{"d_model": 160, "n_head": 5, "norm": "rmsnorm", "rope_fraction": 1.0, "attn_scale": 0.177, "tie_embeddings": false, "init_std_o": 0.0, "init_std_up": 0.0423, "init_std_down": 0.0, "beta2": 0.99, "weight_decay": 0.1, "train_tokens": 267800000, "steps": 8173}
MLP neurons of a small language model. Each row is named by its layer, matrix (gate and up: input weights; down: output weights) and neuron, and shows model dimensions 16-111. Each number is 500 + 50 x the weight over its row's rms, rounded and kept within 0 to 999. Numbers have three digits each. A neuron's up and down rows have the sign that makes its largest values positive.
After each neuron's rows, "fires after" lists the tokens most often just before its 100 highest values on Wikipedia text that the model never trained on.

L5.gate224:505504500518407500483562486533469543448584412606470457441502437469524462499516495532497429460535565476510482554577507532483483374467473529396509573430473523540457445502522521562535551426560559456593520486409514546488537495483503541473476423474569505469614550517605564500491559503595476437
L5.up224:408451385477490532553451469528523539409408504441442523446577529453484473459400445566422430555546420465540511394461523443433526497487578514578463504494463510492485480519490421448594432451489558406460552505447552452554494468553341554499475506417550459524498505409545551472613473409526472518
L5.down224:485513494559529516424533504528535601435495397494532559607543518476550450529488547502523544508453608522510446543438548493439484466494457495397486474424430527562536544512474482476525506564588581590495464404445551549516567480481542559515493476450511543510541434484387530521507471600422557532
fires after: " ne", " r", "r", "ron", "ad", " "

L5.gate245:557510539573524527439485455461456484438546401572462599512415521417545574500572517471487422464465478486506467513550521431433472535531495527492501517537489524495528474431436538458582593386574535469618501484523495514507636533426481426503506521511517540436491407501440477507508506464505511496
L5.up245:551429489483480456543575517545447563589573521505495463494432440482509439478507472543445427561524473568493497511496458491465397706380504513593494526507538467547578452544502521477506475491447508499470548480426449570508547452485520471489474538557487405558546458441542616469581483431514498572
L5.down245:456491485519439480487437514513563413471529570535500467511478559401501461474510462480513516433467461454545580491417558528433533521561568552492573549422515554441425529515535457487480473608480563513515473396474457457536492545533366450601530405487428515552415554524568509569448612561510500453
fires after: " Ar", "r", " R", " ear", " r", " ar"

L5.gate111:503621501507598532466493435473500487533390493562566517450618467469570563447415560441521581495450511449444407531496457481440476433520531521494490519403409493467442450493568457441545486504570574494518499512500438458447554514558505429461438520424471509410558518516503555466515401461473452535
L5.up111:430506527520532532498481505510511536515550490504438583537486475440475512525638500498565480497504473501439549439488476536551556479530488543511560479570465422553569435481479440648473563427483504609555503492520482380468471547555521509492582500538392433598491379493484432570453455504536528488
L5.down111:644578530426451531449544468472503520479465473456508529430495425409517563559548482489521495487588494517587494465589481526518427471473483496448559455528518528575568422549579469573503530465500479442499520550466411443400479540551445506485483569525517487514456560375476480490591491547497493473
fires after: " inc", "c", " acc", "inc", " res", " con"

L5.gate578:457394592472485465504453523546426591530461520551490532534482576600529453539503450476632468510442553482531453510572509463534457517472538438544615445543458538465614468434485543371483502520492510513387507516501513510487513508458505584571535570535481517475486514533515529499501465551480438493
L5.up578:439515494505461515457477504465433464512597514411509568574494539451575498497515496377554486553512446527578491525528535485536530571482460502446421539446472492480498526598451463509512365429522501321436458527469511587587455543500545378540523476481521532470450410466472463453531480513443462488
L5.down578:521520415362466594531535545453504440464464551493459535433458448455478610447514558433610527507523489499540566580526467528500501504503494419483466572456531540482493479550494483471438421494520526580421396493451482480565425492487633491504480479533497529475466491390381568468462469534544503539
fires after: " M", " Ch", " Gr", "em", " Is", " Geor"

L5.gate611:544417538522527574419375458459412504430481470460589474480495539460451443496503463454477541452489486492475472499599496472476461458474458453470578554561505520549557539571490468483578509484556556464523529528589433553461531599426502497560553393390535500469489467512410492515548512486523432517
L5.up611:504497540438573468408382497468477508503508628530437439511517474482481580478526502485450495503425497534506496522475477594470414493497538513479408423555449493494424514444509526539407534459558562429542574439597447533513625487560590387507461473480536501516549529418483536542538555500477457516
L5.down611:559522490512573404462472485569526481508481534595525494538566602513610536436450547486470528542479538365574474382484453453546530463486573596578496400469427492573517448528459517495515460505434485458455480521508465491547440452533545459356483559510532517517509565504571523601540549487535546568
fires after: " G", " A", " P", " M", " E", " N"

L5.gate535:433471579458559460480450582496489498559497505462494408391497594453490489505508463471488622458583501486449518483477452482489400405457492517411538584474558477501465523565531488548570501449527473525582436478438448490600526408544557510460497500467477539486453487472633513468475516452457585507
L5.up535:590515476570404526435558566437557481499518559450551556545483501429521598466509477496560383505468523487574547522453531623486574490586468542511446509485519491458468467589423510516565426495461475459461529563507428510475563488433507522492496532471520417550426564523500497518511555403479443539
L5.down535:556408441557499493536553457497397534525508462491412426554540471482528503444471450577473515498528458578465539415494495540496529525469513501546517435551506525546553540541545529515578610493516433544504519611562454529484517584474489496486512474528463463422514471476431502581421496427541395389
fires after: "al", " G", "ar", " Val", "tal", " g"

L5.gate352:498489544477624543533512396511489460534330484508528564488523500463531434527499498590494488502521502536400360528457547478421482566555502521492562438557415518412475424425478478459531584509491565462496508557476489503491503555468467484568665463487457445545426460487594525514481517508535567517
L5.up352:442415561539443527386566488514457523391542473466557507509529477514564458505510573518568475560551560445520552458555478496545459514580483561503485468452513514506458496541542553441511506424567504518551595555535441498560565472551510534562545582428499502533498567529462509614509580515572546505
L5.down352:441472471509492401431512506493510516500516416538456493600452557562480539476486488521446545546485395411509505496520463617466529479503428485425522454555512485391497565523538442493509385531457508442543561479516516334425606456558500419561473513497467515488379466522563480508523427538513536434
fires after: " f", " St", " j", " F"

L5.gate441:471562451495560425511460453508488564559489434502473429499552460382511500546563462493567531477521527631432473522384468513538514505469464469470517563469552488472482523499619551543464433515504568596508416450508454499485494473464516592418413533478529613489474554483592531544471558509453409517
L5.up441:508506489453468506506619418582435507522478437495496499515513493492420548458562503428509464494494496603444492516501418605514427564536511478505545512550545343442531567496482523487472557563506568485546408426438500475534551472568575437513457530555543583454442516519584484541461533509543479492
L5.down441:534565512461510376418495446467553495472587506529522537462482476587495442494580466542487612510516552405494551494423464473463486438532431554510391548469412490492569492495506457534449593469520568523517565455575612474502415463497511544615497533394538515451487471428452519482429489560569506505
fires after: " (", " re", "c", " acc", " bec"

L5.gate458:510455532531483458500497440593507432534524485517569535542496524444458443486509420505487502539487578519499433535509437443422448503542446495602512523573470607467473549467433553453532392510571519521480495526539590428480525428497390487540587386488502443461483454446557569535593562531527371459
L5.up458:568481467460454465576467469474512551559512479531643510525487515479476489524519400528465471441600519476521488453490452550450428495459605581523520509563494521519495549451544556447563532523490504534507540540432522457445594456506476483498454497467550425420503556455591593499507497507528560539
L5.down458:387544515508468429523478496562522467546446527570446384480533497484485399499513491424536557530334479401478521440465536607421509472487489490481437479508577496473481500466461479479520435591519554471505451574495616523465518382499541454494526518577514547537493511502547512503502485483488525468
fires after: " E", " =", " e", "il", " d", "re"

L5.gate579:456576506525520518437464441476489466452465451454588496429524496325520519507499480495550438537591467533525430438553527450421524439499489492483467576601478462478490427450522452510529481495458570515495486530484441501442542525395456486570528540510466468517521428476505442558591524424474417470
L5.up579:460530567550449548472493499429530485562486539552499512461543455452450521469521432505504607606462485459534488525538488494476381484405383543482568532479547563474537544467521487475549538537464438528546484444505497425606502559482494426472442493459530439399550496486570492498478553552458545448
L5.down579:487390547463565540578528487570478535422533471525500522580491485399531487469435557594451487532517588584493481475489468498360503482550480497582541484557398485429556525569538566500453473525578456484541497530575514489486538503567439488458496439539546531627503540519570440459508503556620436475
fires after: " v", " V", " t", " g", "g"

L5.gate31:562515560499543478556558561436422495448544508587518387571496461568469466449435493555529454490496432508593550582506590493558435506517434528504570440494455486534594477486581557528446484447595616498436393439538452524514504580472430443412578456569504559437472518485487446478539506389506486530
L5.up31:532461544533472489545549606445511423386546507531560520531543535562564558616532512411542545543482553491424449507414538556474495481511508532537481535498457542527453571509461475480488484486489508505482502476646465503448562467524517484471439541540542542517444482472532562528555560492444456468
L5.down31:521465508490515493474514506477498585494629544525559429471515477512441468531438544490558525539440424603496510503522522495531522583441510441532452571485606519567420542492519508538544415390492559528513583392494579590529522462556623472538490410528442531494504460494531552469501463474463543535
fires after: " work", " com", " ass", " organ"

L5.gate99:485443517461465467481465546383450546518516473498503429589366551420489471473475450556432549559495462543522465454523461452505442519461551544461441585498556577579538526530500568506504542517454494433478540512457500521489512485467444461543482448503496432408554553503486600468514454409486537533
L5.up99:480452513463464477487498469537460564463464486412518571413457501593501506461417468449462416515437487464535538456442485530403554575549480395491498512508552490480477397497352485394501494508483490468476531496364536536465516471464523516490542561528488481576484475585469453504523518524501559540
L5.down99:515538567528443584565530534493446505486484487501477526404489471495557554410454504417524500545522489555518504482446558548509576521435581445539518546446408533472547478458515474443504516503515465525599535483519420492472448538474535378482530601579474542489448474468539456533481570560560536592
fires after: "ar", " Mor", "um", "ran", " Ar", "as"

L5.gate257:426558482445522495524570421521515413498466420523536510526433478448516474523583526430446527466565520536465468523523490515484409471533454368505478439463435503453565520469508521439517511523486483540432481465580450535506514512506494458479565480511540543516492460537496552480460475478613529418
L5.up257:462480426447477505502519464508522442602429524520576468418546496476479564472490576528496536550422571548456534494482469516543474550497457437586478495506498496426495465540526493502477485420594512527410405500474440454497520474450411452431415460503514504450506430397572537489445461484469519552
L5.down257:494496501506565485400511446460579492480520434401481530446432444493481419510479557562529551508593540438527487462468496567608454551560499495424558545545501446497492487524483546570439561560519495612407588533478448610454366490513416636529532473502496560468478550464443481511553514558490512475
fires after: " f", " sp", " F", " p", " w", " O"

L5.gate539:590511493448574536528494570448535502516562511511500477423459587465414598469469580439471526590555539502506440495445503594522488499437563518481488525409442536571547401470467573594522494538543478492516506533517519495548521543489505574509486429421540457586433449640577465454464494435470504456
L5.up539:537499416524447507529486519558443519524489504518481440499529482447514574530520437367413549455447438519543550504575539603489526497436493511408507531497508471483521398578417511496496489450442493538535613544468536460408531470481454550418515516561493484473483516424498478501534507474557420556
L5.down539:488449518490436608469544563435467486488512392504538624506602392444511514479405524411487511510522501461483438414453488411504564476481528507562476499473493508514459458485527510542465491451503476591477518521461441432451603526396514462476546542514479435480419499469453455506487518605573548476
fires after: " |", " inv", " V", " v", " ", "v"

L5.gate595:612484501509442503477477464465508496536494597531502471427481577527579462456475494480559467596527460491498496484483460513484457472472495560541512500447474518537517539485489510574536430527589470472488558542425405438540502493449556508444487448463460524452433555531475400410515496498457495448
L5.up595:407595499463479517489401372474508521526514579422540517596494567470487566457538601438615515507497543535486484430536546462381476499479511540524514459479475516527567565503515443521564482471471492473564426550374464506494366467548560517504508487465548505487399542517505529494550437533436446458
L5.down595:495500532573467503497507522490457475481504478503528472585489505362491472555573570503453531477521533476458494390491538532455554456475456509490467507457496526531482542396494473441549568448610549539475482504510470452509516594564481493581506509435383522511518442450545439442461437451565505558
fires after: "ol", "il", "ar", " Val", "i", "ajor"

L5.gate583:504467490498643488509433513530509489492401451569473406404448522505500549440517490561578479430483473448551499426501590536504479526524494492568559507520505534508546501497457503488467505487426499533570447573530538397515476412472547567500512543474370445441528560522451544517477463439524518458
L5.up583:505510515413520513462494469489441513569424430526440470593481408540545508485454510516502409445416472465473509464497485445537464434487482538553571540542464506576593576505507381428484581542466498509536482524545557506531522460516633491479456522555501371501459567371426525515531515561558447491
L5.down583:489518415500514467524403509474515458518553630522598497533463573572459505505492548474526536534496437468462493471598487456471466591507518430511432509537490496482483507505442495445501565482503445530595514495506506406481534533438501444518520549596671497445473488523453569512518413514520527501
fires after: " rec", " c", " C", "f", "c"

L5.gate581:554500512484479506554538521553424494546467546618497539529514484504442406461575411547439507483554545447456426451518403506510425398527540459548437591445449569453501536511576532534553416531455514468494570508453494433511531493513512542533480511461473557568560487604509549409498609436505441383
L5.up581:496449549456539412421489484485541535518479467445425498552546525422554531520418572426513505459540403502573573565450501447514627557523575475478491440458430501516517570411539471456542460416519515460496481483520376569443600415543572459531487524523582485537461445517522487433464511526516457482
L5.down581:500466586567527392484504472447513472430511521484478496365450555488577487587521498581545501516449469482585483520512465464369566487483510491588498482572468484435598416440476527525537463480472466463624508489531470528517479530573522449494458536547611477580390505509519436564439523484574507501
fires after: "it", "c", "umb", "ec", " c"

L5.gate184:522565451457528499508441422460404503498469512507576492564566566475481600486530493545538472434505481461518492524450544407481576521472611541414551454512468443503502542511483549486442495562532466592453558519589473567417467448569587504554481529545436481509502457649620541567517448462503436476
L5.up184:418491454429502510449513538525467528417541483456467515496495549448475449648437525594554560359447560487547516448467477567517548455484455491427436526384528519476472418559567504481413465471530440521449459501492467480500487485442478584513451510389497570538553508520416546458511530486501422565
L5.down184:512499500488441556562499477554460528512534474462479491559488623549540498465443520559483502512510528643540616373450556577541515390493493537600508378530494414475559532474479460489520444492496520497475471442504527534559390442548561457425561445441566452481491408588516485470555513448566498433
fires after: "ip", "p", "om", "t", "c", "sc"

L5.gate424:460531462544526496533477530491523440489530570548537482466505510468495583453516491497562455498524533465409473473506444678483518474643579493476482474506488462393438553478549503477536444472481358521485496541496565532438496437614529547507537498467485533477413442574473488514561512522514528474
L5.up424:519601397540466499531508484453511565487487442559555537620470520463583491586500511502487477537420484509460478556458526475376558515544555513503648481378405548487591433553587563522512518449493509501432451620465532496461513578508484485495577519471575483435389449539514486447505471491485561493
L5.down424:455505447597396529500417516554551443455490556505500583370459482474489444523505455522481478516460543507568483544417443514462480573544479479517590529440421589486526482466460551469488468538519492566536452505510439548438597571504492529554537431482579569526528507490504425502549524491549525411
fires after: "c", " c", "l", "C", " l"

L5.gate315:539549587538540523452465453491534479379432539422519492538568502446522494527498649483464467575602506507484438485466547499477426510558510479478503513496512422570442481453529500469364444524431481547495454624488485532532524444515622645432505487489542395451465489558521545515553567442505447406
L5.up315:445537471447598462530456511464577457479514424453506494486618579541437473518563499441553446439500543571468465482480480588425451493602439474503555341541524519497516465468590575571506475559475544547528585482455508463474479441389370526542484438446518548520531510504512513434476561610467484454
L5.down315:504464502517437593586499463507640494467481516488535471614464579468496464427414406470506522434515446493409477450414569529491534492510598552456581438529583445547526491483558544498608509519519544530499465425547454509475513572528552498519557444456460492509425536494522551472501563538578545406
fires after: " c", " l", "fl"

L5.gate70:504423474483605572494474468491506474583502455457434411451596548440433576498566527510438471467553494531453461448580428557440512513568466524471447470481533526533401536533534485520591513469415562557604500449550467511532537398542503564539534605461513483556541470612478505435505458518529381460
L5.up70:475536568522462428456462398495635501449474506521471594486501533437597428451419475507611498571563497491481518568475552508466469444545455473581460553491473438510454507491508513542568479528510458493514502475446430541430480437499495536507571536494507507519391479491508476569519538523457501428
L5.down70:515506521551396573534578511570547556432430516523364535514529518484568445437474507443611553528539469604492465471523607588497495514438515486579487416509368486513511502444521438551555546533517508544500603473481487504545497499488577465423598554555515458512446490544520428585498513554548497553
fires after: " Z", "Z", "g", " ind", "iz", " Ind"

L5.gate592:524583499574520505443454532566468566456511504447521499478464560385647492515483452493471553470470531575441493491525510502446444490498504477432531464492458500456450489445501452436559539386625507452543541550525452532522509553452537446484458510406460503589520459440564539487517450441509545532
L5.up592:455506538571538492549517509558546491418544457474540552418529494520440527565407471439509507435547560443546527463520536463529489470590397532459449552473582495595481497521482559544511375493513437467471527529524484442459528461442583578536483456522471418512464468552449505505428541509433542539
L5.down592:542435459513495497560492502518386464513551552529516397584525571419609536464602473530572481530469464544510565513431510553455506576553520508524459464522409565527470530442482491444503441507468502467496508484555441463495489550509408512434494484482464533580556534572433422491425547442606490485
fires after: " N", " E", " n", " Le", " Bel", "n"

L5.gate194:451485490527604561472479507471420468552534441555474496432481445451532523541513523463519564516529475551462431565495465485507535511613390511463441547480536459558544547551438556499538516536465595374445502419659474454479597460536554483620517432481598528471536469490519456469514429446543482561
L5.up194:523513526555459328478469444453435421552490490531525523539415509608529534533541477486591513608498511459483476437513486460535591458446407477534544513493541509506455541499475398496524557507509549491531417449517509538471477525514504508515489538574552507550498504496380433444477542594485569529
L5.down194:579497451493440521599550492489526550454526489499375449526467564547526490464465473479507473512588518639524485469560570466504527520515527496489625428615516464428542538515557433529466423473498465520416559545436473492443450547472546438485587588529544509543511577544511486538468586553602459428
fires after: " S", " Sc", "at", " |"

L5.gate222:416413524539558512545498496451443580430480484542583433519539428495465540492515398531493543452526475472490525448483462572583518554445522419566470469493409475449522554558539563506516572477522452413595498548471576556559522545548473509448593541445497492571559493449549567463478443409556405495
L5.up222:574485412511511535575593599549483437516529420515563611505515456493508603481524500535457523569512516534542518528491538493561451471452403387501522545509563388475414596478457582550503530578492510509436471546500586563493461534455498490456467524523445420593488476577463510528489542474505476482
L5.down222:493535484433488428598512532530464506550558518485437456493505503495532491520518524382509419446438559512426539532437469586549493500469469455506446454453587471555425465474479453490456423502559457482497590502493529517509513568479475474534502524467427497487523398501425509460508498561580503546
fires after: " ", " W", " w", "w", "W", ","

L5.gate374:431537623495538512439481503520560405462487562473553499559464471474420444490562435531462485475562568542501447438543391387491509549525506529526487546560576529540454476528520457527508481473407462557479526515441487492484563438484521510449543514510576567408542476455578415502506491481549511503
L5.up374:520478491571516493417509467468484529596541625477526493554500534483507526461457547564491475581575537466459484554370539547548573483390548451530500369524496525467403616473551491449559454490542491438493481493380500566536495471547487361515414497441552530537519550494438550487553479511410547494
L5.down374:610498504471492536592557491460480487406435544477434475530488380488471463484437559491510492506520546479470557501442506609485553528498566506446470519497503476457468516414545542484594504451551504533492535540512463509534573642488410460512496416458463496468497496475479592530492473539613513449
fires after: " e", " E", " he", "e", "he"

L5.gate362:500508473641579496509440504463490540464470434562430563485617527460614483492536499559553481434514522504501469430460532479434535455561364492492524524540454489539512418482466470552478518403532547474427513461589488568492431461543390493460478506462483518491485526424454442531553421490510443478
L5.up362:499500454452530441457441493575396367366382558459489533488532628456530487447561471526544553528438468592439504546415435492486471514467528551479576415528521564480548468449445423512486505507561555370407502484569540499487498549417470551433496488528512465545498453444495511505474498532610484448
L5.down362:538593485529619498522505424411536392519494434515442474511488524608495574475496552427448568495511399552469443488482534463496527501506465523453588467537464544530529493475494466514475516504529488520481502492535473547517496603532480471510471551479514464492604452430512491449587436528521470411
fires after: " t", " N", " T", "z", " G"

L5.gate513:530483491465508519535515386428547463514508516535595487475585409518455551545562476569410614553488581462459450529508509529409490404455510601543546509544466454485531522442561493610517455429540538481498476557447489495519542420467515413540552563528546529422536477508478545406547475463507442468
L5.up513:451412441519485457474476456484471561450487525496571544472564441430533567563486478533461511605453502465483506460523541514530488449467492569547643454495501548416445503453440542557521503451427506517449531546483471516444594451531472463492453506463537547594469423570457502494485480519456466489
L5.down513:563508486494436415516514512465478443496458469504482515566450490455464529473527497435520425509524543428482540477478461469354482403496612509469497522478508579564555538524524426633489448501470545431475501457500489509546487523506502521495522502412528494460557570446519488530453479399613463511
fires after: " l", " L", " cl", " E", " g", "g"

L5.gate380:508585547454633534385504493505553494500530543554500444480507513400474437532505529498508463374475562462525473514432466457539478440513563488487469537496421531508470535558582477343476487547454482537496614597483456431475500505532578569509500484544507566446558432529478607485491441483514543517
L5.up380:451466405506484483558517557423538567443497456434464461555519557511424532521491471398521533505522567540398548523529532516579530401519530507503474400478625523468444481553519570576433505531487503541542509550577501587508453391458488464596480455523493438586461479428514459543528515559528501499
L5.down380:547441464462490545517580518520459521454483446504478540451454458474497468420608492477535530424586556537487537553501609433515478465415550523449513549497581493452574492477527535454452600545494465574555496426496455624512417523583595546510550476577554473500442385427529564442444517446499493544
fires after: "b", "c", "ver", "C", "B", "t"

L5.gate173:520563496480458515450517408512437512554423527497532461521543544483501489524414470434411525396465396481476463473523512523441531436480524498563541544426421561531548504391498457431487550528441593482465398523515540445529462485502553396504468463550469521466492516485546490427444495481488481468
L5.up173:540596469502524516536575577607389469501470480501574456571547514423460516474507572440446532524469540516467463559513454442525425540534583502481513505470524470471512476428369471428506447503506570390462491456532543507483531469448478514500431565471593531528471482530453521461497463569459515524
L5.down173:525486528399543469440525462490461515459467480423595563421591383658520489479536483581494504491451512490495528529575548475535479463431477507468475529481521486581502454562585476477535533570526577542486552460525440611538384423495489458461587496444483489508462535501550612468491481522519435509
fires after: "qu", " qu", "p", " Qu", " M", " com"

L5.gate284:623467498481619451511400525516457455366488448581538451488408538540451511480485512459554556445511485482504412448452449456452420495503546552437458456466516502564476399443496440471553517489539520503479474425609522547537471521443396430534460454600492491529516520417474570531472542562514428432
L5.up284:552505529354529482474491556535520464520491521506457482451478490553557361497513450525516510538519452459471467421452324421488483404367457433486471487487545467506532513436481473424522475510446542505446498497565464462465488524469527454575451429537476470595540467496601525508482567606552535482
L5.down284:470520501502605371500430556537567499518505520482596502482545442538472486571481446572470548610417531433501525443436461432509439536479502461492521505463548479477542470488472521522558547483535566521447494437481473454450506477558530480521517525499491541490509585404563461518518516538440590371
fires after: " F", "f", "ant", " Qu"

L5.gate114:431585518532547524417476545491401553543483551511500477489496548497526592531461458491494494427500522434607465472430507532635530460467478540383478555489495519492481485532494566462450506342596505568563563465543567518491478444561563513530518505534531470528505450503505546566563425497517529476
L5.up114:488445493477503438498482471489492528494454562556478512460427523503619518482556469479490526596474458411479464465425541485502503519475511533458503614492535548428492454414507535442550489441474404531598512552546480558529528446463484601486669515471531432454515502415571433507578493548490536591
L5.down114:445552485557547393527483480487438498352560529511494488551470475538490548495566484547451554509548438347524549500514464472535362549541450450456465555511539481459566475477456433530457442570527554528554448561572495464492484497517490551565581478477589520504525493472592509497466577510542509521
fires after: " ind", " cap", "iv", " r", " serv", "pp"

L5.gate356:478441510558507535434477488518555487527485492465405489383590540532547520521576402449519560484525521492488471498516357452447478507599450464540442474489487539502489511475480504488463524518451463478500550533534526512482506516621562514464529556505491431452465475618548493523467458573486519558
L5.up356:512496520571519538465505522508511486480537536540432507421570506540500424546547440512482581467394505465621468574489471520470571548528569498489522559446526491476557501496467487532421486542474429475553452577439550532562540425559473541393493515515557494452548463555555393516564502541459512556
L5.down356:523466455432497523501548461542532496581513559490525532427518494462505486506668504625499589514459398486450506455511508440483557560514566534457540486486510451488528539501525507532480545483544517435507534548573566552581586414537495481443549408492522518531509510544404588426460493400489516492
fires after: " c", " C", " rec", "p", "c", "x"

L5.gate639:448540416506528447500428556454523571490445496507458463472504502432483498463453566539484488429534572561463435523584482531464490526542519562509582484491543510513483569551497498468449499425552475495559453527477386623426476543505495591453513551533519558524585519554559552443543459433451553526
L5.up639:573513582477509524467548423481505437442522547522460549479533533487508584465543432448542540544457480495537570509473550564521469411492521414480527582523466501591498485487458509637466447563510472480474524440527566428551502463467458604545573565555464485609378437536449503509510495489539449525
L5.down639:479564516486476617544480471476429493535501521524458480496504569546536576387587436494559548541507567612485575577471431511490531478522417531460415391520387500488491528529465388463501561471466475490535451550564473451444531562499478409424503622477482471590491487612484451463438565507505529492
fires after: "ak", "ot", "ik", "ag", "ab", "ub"

L5.gate382:391583534548525547483502529522556553433457560548596513470452448464522614557456541478480431434582479464511534514500619465600466404572599570561544397546463467461468457528477544570559450413534557522482428479537565486543469560429535435392477500460485520522470429536493490496448439472529464508
L5.up382:554511408457495554465442594448455445517525547508491539534528441547539427568569507515521376467451449438525525482424542489491547444507510532384576499450493435496563557558478528393474509505545554617553493539489470462447538535461510467430476537544488537585491531454492443521533465541505357479
L5.down382:516463488416438588491499462514566540471453500497476520560506455517546431439608440489548473513526515421521572486492461583517493570489534440436573422608524487471407511456557533653494447450502540581532510511530437397365555554520445566476453467538474410498517426494424477505490483472527556481
fires after: " f", " im", " rem", " inter", " inv", " No."

L5.gate519:528429526469565541503513445602461484449483521599501562520556529431607442480448475497527468495501536491525472536548506415554551480405452435439483471505508539597502486479509542438530482465509558501503450465509402532438568497492425492550484470519569520531571595494470542496505383502495450461
L5.up519:565514475499493492514512417517455446483420518445600471483544497409469549476529532440455463539466558431431473400491554608577505512505480549501496463486445418515514408436547578555557576514392514586493514595497461527536560421450462538538554502545472446535522483530473518515508497580538515513
L5.down519:490437439567509583445460501513419491504496512484495487485609536448526549423524551502475573514413490461453378569448505424467459543547524540504474513539503528518571433446429515512549547527546557537570469513551505412531534508530517445565490515489537627455487511350507455438457606371512448520
fires after: " f", "f", "F", "l", " F"

L5.gate142:517516524515475555466508509498583446435465489507500512506419488516531404485555491444421514505555459470499486482541512516544418545425506488537531504517440533434613511507543514494484585535474484545448428517557561475613503577470521480512515484511576495522465568448492444378508444473564464429
L5.up142:521440428537453499479443588479524476444571453528513554444468475484497437501415540538495532450483435450499559500598578408521574481409578560498559603475445461474457461478463519606469563444442561540504544487495529520551453499460413550530486487554572505592539449494456512522588540546517448505
L5.down142:569460435559475536536569513461505450579506541489472525524530501492568553495523490542552470540524458604509440528470438552554632517527479489370551477493552536497540520491483496520504442498507447505558474557517472495440503389527518502467465567573408445457544368444491567461402454526548459367
fires after: "w", "W", " W", " O", " M", " m"

L5.gate286:465503500516607538502507519432501599597413554513465540482595538485486462513452518490490483464429491492509472319507487510419535454488396570500499609495492475578511460572541463533487546476485401548564522429561517461503511566466394607463586415517504483547459453551570465549634464475475458428
L5.up286:544509434490487503507520433596467470520404587452528509421581554478471560497462478470443507575482448495416451391522500481454597411457488438419468458543498485505500528566453520464579510432490465515473519523487458535498424503523444438404446455548520499506504423574528478608527558484444536440
L5.down286:589526527505465534494412493573489374350480523597515509509575551469488521530529493480533374497503430490527547521471518496496510465475501510591498480505469532560458496513449520425536522492539513378517464487567428617507512553501517580469471516470443444551548525437512511486471482461477532498
fires after: " G", " g", " V", "G", " m"

L5.gate305:504516537438443505510417469518533488500492536402495528465460570585489499466407560495423524502429450634501462451558445499466414606526386484519542596494562484537506497506432473473502474507465505466539490583422515499522400517412546500531478468552476505541470536572552521534505521490566482494
L5.up305:556437492520505429518568493451464563554487457581547567536508495434428492483479504527555388531489427375473513479554589534454490506500449514539507516456488531486449474550434583556539544458472520521432456448534576510458516567536516416456519464475436349453466590440469465516545470486465534535
L5.down305:501458504602532648535547498557572520516449536534508530509461524517516430495543451493582546580450516666486443522495421564471549533584535500523500520494449475425494446487542456537498467443565502563496519509490431451464550449477554496398530535480484526557507471549629448467500503494593488441
fires after: "ar", " Val", " Q", "r", "ad", "el"

L5.gate629:411519443501545533512589429567503552398375479536555420505516518521475420550551531531568405465445551538389470396474514603520530550484485530471515405542473506377616512449557520552592502479467566539472427467524515453463481479511515539554521529483431427457510507417576500419501466505513467452
L5.up629:444477413533573474480431488542481538527538522500530479482452590457582536544419470427564498504527448588585469533489494550519525516475441517583413477580510612434445481534489471494499514456511441478497533517570515593524502448531569529528454496496394490420461540550534509533432505457435564489
L5.down629:458565537524470477503512476460486486570468528492430536491492482588476528561459432465530425520505467479491583521412456478585569425361430504478501513514496532515509406547480419534503494481490552515460534555511469481529530449522486495408517507493501480475412584451446522577543489556526558544
fires after: " f", " p", " ass", " F", " N"

L5.gate350:430430508550456500424481441427481468485465488523404461594488483475560474484546465544518457539509478483572459512537482520456497461513463412400505533524448555575567440534475497560522519532474503428420641465495504482418471449512434490505575543503493495519476553615436502423460413476648499456
L5.up350:522434571541412519406470477581503576528611459587500453536561487471458544498447539440479469567412428422457516466524462426627502461465529535527517490593519524501408558492537553435487529472514561583518562479504527376435544536467527458535511549536409494518483547460581523465606458457574577519
L5.down350:536492515421473498471433431429495443453435430420558478485534535513521392536457513485552501518493513503504494491571551550515405611462465466492409526502527484510481417515559497459523458488531550498548476413467405547537435490513524517517456503460480553458536482510425460521514457564429503608
fires after: " D", " d", "ri", " pre", "ron", "res"